Part of a small language model's weights.
Size: 7 heads of 64, MLP 2688 tanh GELU.
Architecture: RMSNorm before each block, biases, tied embeddings, normalized queries and keys.
Training: a variant of Muon for these matrices, 789M tokens, 12044 steps.
MLP neurons of a small language model. Each row is named by its layer, matrix (down: output weights) and neuron, and shows model dimensions 165-260. Each number is 128 + 24 x the weight over its row's rms, rounded and kept within 0 to 255. Numbers have three digits each.
A block is one neuron, or neurons of one layer that tend to fire together. After each block is what it responds to, as a language model described it from the Wikipedia text at the highest values.

L10.down292:130136134137141141114172141115144083179141142142134122144147107134126147116116114171136098121121133117113134105143130137122166130120148157138125114110184110114153113185137148113086114112161142093133113104117136093107126117160128105134148172149190129135115081195062103098110129179118120120
L10.down1218:133134124137131162090127119117138127121146139115179101154174143113119129122143107155160121132161117118112112090142117134130128148132096089145123102143172149105177154157110156100156159139120157162143111113122116106118187079094147132109135118081139117139091110212176100124118118104150112148
L10.down1721:084100145162088157097123117115137104113126144026161123132132136117123142148154160131160109132102094111129126093148118106120148119139125113124115106134150138161126133147157119103150138153091138143112135170139101144123132127118150117130135097099121124110108111123081124099125125140113125163
L10.down2497:139152153116112119112135135112105116126152121137135155149105113137134135130125114130143102105100150136173163150152119142124108121125167136150135159133155135105134128093111139155110127165135181166127139140108110122100141059115140129110101123105129130103143119128133124133093145128115125149
First word piece of a surname right after a given name, often in tables or lists, like Sp in Spanoulis or Men in Mendelson.

L10.down1020:171137131172106150105096126132159146147131127128115109125122141130133109119138090084140109139146103147132153094100112144085126110135168127163137091116118121116125170115104156147119138122135132104130139115125103134120103190147133157135107115114154148102125090063122089106117103146111143146
L10.down1212:112151144148101121187126131084155115154130119156132141120118117127112137120100137104149134108106130138133140099139127111128146146115158157106123122157090105120104153130102083084089142131131090124124131132127053086105165129112116146118139145161138105172133092141090145104112097142123132149
L10.down1503:132094111128131152135114100103102130106130162147147125135084145126135101092145096128085082128163139127149159123115113135138108110108113124137088125157138118163114110122096146151149116133131105161110132143141147115140164119135149128148124168184141129175126123094109141125143116143160127127
L10.down2072:140131118098090125134137108127131080100156081082174100146133114113162132135101177131123153155153153169079127057130142095132140110155145117120134106083090129153101099155144117116126123121109129180159105129091110104123149132108144105138135134126131117119107115113114145151130104111128162123
Day numbers written before the month in day-month-year dates, usually after on, born or from (on 28 June 1939); more weakly, opening word fragments such as ten(sion) and mel(twaters).

L5.down291:143108112156129132140109125141095070141121145112142116142132138120157134168095157167080121125133116104096120085126149149152114106136137157119155126138100096140123135131112145097108102108121144126130091136172146150132122121138144143166133125157126098143085087083097119110109113103101157141
L5.down752:171118151110139131073122159147164112096134096163161129103134101125092128099126098133113057146123109140138099168144111112126095118088138153165129098091102144116126122157101127155066145103089110217100136161139106155127142086186137154156136135140140109142093150130148129128129127140126076109
L5.down1215:107103148144132114110161127111106147124129158158133141132197138139144139128116131157122141137141188098117196127112114105145148118134134074106081149074139117142140100106105130110131148131120138147131187104094144133131123115147197124135168117165124124130138165160119108122155154162136070081
L5.down1794:190152121115114102103082106148109129104092128059112137149092124101169126096120115089131106179108090114111146109120135122158115126085164119175132117167115134166134125098107136127163113133132136140162147145127112130161177111096150124161125114150144160095093144174108100119139088126154106172
L5.down1806:139181122147139133111155131104130107057082122094117101121091137145081173124157144147140164111138118138131121109143146094108062117134088108127129114129138168139138127160124156131163142127127097125126115146141141135113140160073135108140151149108134104104079143131089141173164108146137118121
L5.down1879:128105105136149118123092134076118096085124140179145110145103116101159144141135139107120124145137111125106080129159161140169168134130156136120103118149148154123135073120146146094149177099086121128157131134144084134113129129138113141169133120121149120119113102187139127132139127097138131101
L5.down2644:126136095119149116135097121100125098127089129135115152146121090098086125161126132096078088110170117121074099109128091131123135121125124149140126169128133085154133089113114097143125122077123170180131135144156102153133128111152113098115067089152123148137094102103103132111117094131097153149
L5.down2673:133160133172124129127133158159105119172165121083119123138103127147122119118085107126165133144119174164135124101133086168078116148167111143131129123106156112115143148132108113153098088099119156145136097123126160083130133153113151169129150096103115142156115092164111121138102133107130179130
Surname tokens or their word pieces right after a person's first name, in lists, tables and prose, e.g. Abraham Lincoln, Charles Andrews, Ralph Turner.

L5.down49:155091123128126137118120157115158124141111154110125152169121131116126114130179082141114146172131126140142115128077130163077115134198128156153098123111114148112117094103164090096196102107147117159104148082095117083116134125110142124153107115182103168103145156114138132131129132107108082127
L5.down125:128110120173093149130124145172131131146140159102131075119134099142111117140107158158125124087124122143122131080162132150139139092141117127152165146104183088152148114149158130094150127105177110149091102139121162142152157120136092102094181149052123111116109181099093150091158128134126142176
L5.down198:116145147113105106119109148138105085132147109091123157150167118132121132115146096116153075146150098178145092154160115131150115073141125166106090112136145129181155102122145091144123083182122147130115103117115111088130134077173144114124147098139135149112082088113138138115092116149137108085
L5.down286:119123119112140106103110115109136124108158103152094123105175162138104139193117144144129149145121122149132116113113174142160146141123161138087066120127109130144120128125072142118143139095100124144167131102160104143159091130141115098085131149095122110142097133121113134085132180132125127106
L5.down1180:108108128139145109163116148150167108144094118091175096128127128090155156141179152105127112121107108159129130136128130154137136135136112141118130091124139149113148141120123189120134144097134161124155155129115125153145108146169133165142105066130140157143128144124108094103109118126127102140
L5.down1470:110116149135127152136143136138161139150169120041099118135118090129122129116131113122101110132121153188144171090149091140128094139127127120119148159111127136141155130137131140112173124149159108099108128155131169131129120106132118137093128134149122142123129085129107141152117141146155128105
L5.down2128:195154147153142152132083121112136156118115114147184136138090122141102108128177156142113116130150111118140104076122090141144126140109120158132114133144110120116079121083121127095160118127112108153133159104119123140122134122154124121126113124098126146119113117110127150107152124126137136110
L5.down2376:089116107103157141112103144149154085155120145103144153145086107058137125128160136152162099117120126141166138126110128150120152127123156150141111105121138136132094152135127113077145151118119139192133142157137174147143109122109138155118172127150101148153120167116136153146130093110150118130
Year tokens, or the last two digits of a split year, that complete a date after a month name, day, comma or "in", e.g. April 1972, 18|97, November 30, 1896.

L8.down83:120126142102138119080142138098094148099182132084133158131125127144165123112165121153138103130138119140118136139083151137104120081144095155114083124142178151155134126132121174101115124099160128147125088159129146110113115149143152163152126144140140166141103119111103119155111130104080155149
L8.down861:144123149123166189053125157136109100126122150112170152143105134138168111058116115108177126120150114144128123099106109148104096100131131144161076091132157120128149122119142103107103141123168147121129128103117161112148137116114160151127146162135112145072130134142052132131117109111123090142
Four-digit year tokens (or their final digits) in dates, citations, tables and infoboxes, e.g. in 1971, 2020–2021, c.1745.

L8.down584:138136122103157138116140142115121119111109126131140109085131138148135117099131130127090107138110122161124105165069127119112111157142126160114174136119128116094127122162121118144133119103151138121160132116137155106086101128117127125097089129128091111154134110153157159142150124110114148099
L8.down2616:138125152171150096085169137145086149110111113089141112102148147157129103145147094098091157146112091135083149156098120095081085105148136175141165112106108134088148139146104104160110091101147159141149112130147154122132118145135101160084127109170102116128131123135137155147181111092135095117
Tokens partway through a person's full name, such as a middle initial's period, surname pieces, or a table separator just before a name: William C., Jerry Le-iber, Rachel Roger-s.

L10.down144:117121140123143148134124152171124119110130113137102096115095124149117139124159126115158109182083136098115120120088106144166140114133140128143103136128142134150136140142116116108147106069152092125122104084129165170172083118132115082086129150131124086119075180102124143131133158112126071109
L10.down867:129148144160145139100132127107142157133125087069125143131131093100118109090138095125164125165133119128133120142140117134123089075143112115145101090144142121107112122164140095127128100073102131181152116103130170133142122118145147146152118149100166184137090142115125120145135110121137134123
L10.down1538:136087106097155127134128135164109130125145122049119125143146083132141137121121099134091132128166114102100113117117117117132132102121123100121109164106142114093141130160159125140134097122087128185116160102138126118186114103099139096141134124155126116142125133108080147126155080111106138147
L10.down2030:136120122159151108119071154111177115141116149034134100120163104122063084102128123122103116130099121131125102124125123121139178090180138182116086185109151156114098092115115136123111107111151138138123124167174109117129096149110101142106122122142122178123134155117120100118136104176134142148
Four-digit year tokens ending a date or time phrase, as in "on July 20, 1984", "in 1998", "from 1993", "16 October 2024".

L5.down34:112107159085090113137157147163147126134108156090120074111173122144133182154156106138141089057122108159153121145146179131125139145145155124080161128139203079095119126107114126130157123109132137161089127111138157121113113089185125113146091171077110092130092117134138154140130114134119106102
L5.down275:102128161146153116129109116150126162161095136131134135144120153124110121083146096131122135097121074135110129153114143152150160168135146136141091141156149190106114145095128090106143106125122116128077161122109098129133108113160142127117113094149177103142101067123169123119161171138144115178
L5.down751:100080162160145098108109145131101149112131116105160137156131143131105147140113099120144113124174142121152107124095083135140149128114127123152073085130115162138095111170070112128086154135147099095101124103102112102099141154115130106125166107161140206122104100127134066147140103135157101136
L5.down795:122141150159166124116154149116130131120115091119162149120175112098122094125152110137168142120095106155131121135116167138091109110153114078138129127165123167124128144124150092133119183161133141106149122102089130122133145119132134194161180144102136108106100081140128118097112132151140121151
L5.down1008:153145146073134086129120124100141159117141130186091126133117170129129054122106145152136130115088145139165114089143124108115120160169112113134103102150150119125136111144108145130111151143139130143152121116153117140132162156091129122145122087146076181042160146117157125169128137134111132097
L5.down1280:112129152153109125118115079116129144161118132123147128159126122134144131120146130129098147138132122113126122129117164109146141098090150137109108127143062094145155130141150120143159108119104139171128138109148142163104116178105108157122105088149077075123152134125164109081122154169118118101
L5.down1523:119148116075148117146110120170087134151139107140143118148069162128159097110075121121164197067187124169123123097162127131149126111106112100101100131122072141109135134152148089130124110114108152107144156125131135135122167123126118117099111103107154107105144121176103154143098125131136111146
L5.down2198:135132126118142114153081076172121107115171138188124137131148171113119079115104108125141138112132142095178114163147140151109165146090144116175093108134129122142135143147120142146133124141122135153117135131144121152118150120152079141163108109120132118153164145138123093120123160119132107123
Day-of-month numbers right after "on"/"On" before a month name in historical and release dates, e.g. On 30 August, on 28 February; also other numbers and words after prepositions or articles.

L8.down1081:094101110168125131120150126108127075132105122110131156151161130197161130124132128119119101105122107122141101128136127114157131127165103124135173126085137164119166128108123145144147136104145121067109095109120151113141181105147086158124140141097127133120110113082159148125096103089161075108
L8.down1496:119076104136184081085095156089135151157101151058153142167140122159086117133103146132108086099113144129102077172127132138126176159147102116149090134093150123137132142121096106133089123128143100134101106122152086121193115110118122184161112121136139167140104103137129138181108125101187128103
The token right before a full date, mostly "on" or "On" or the day number, as in born on 12 August, released on 22 May, 13 March 1940.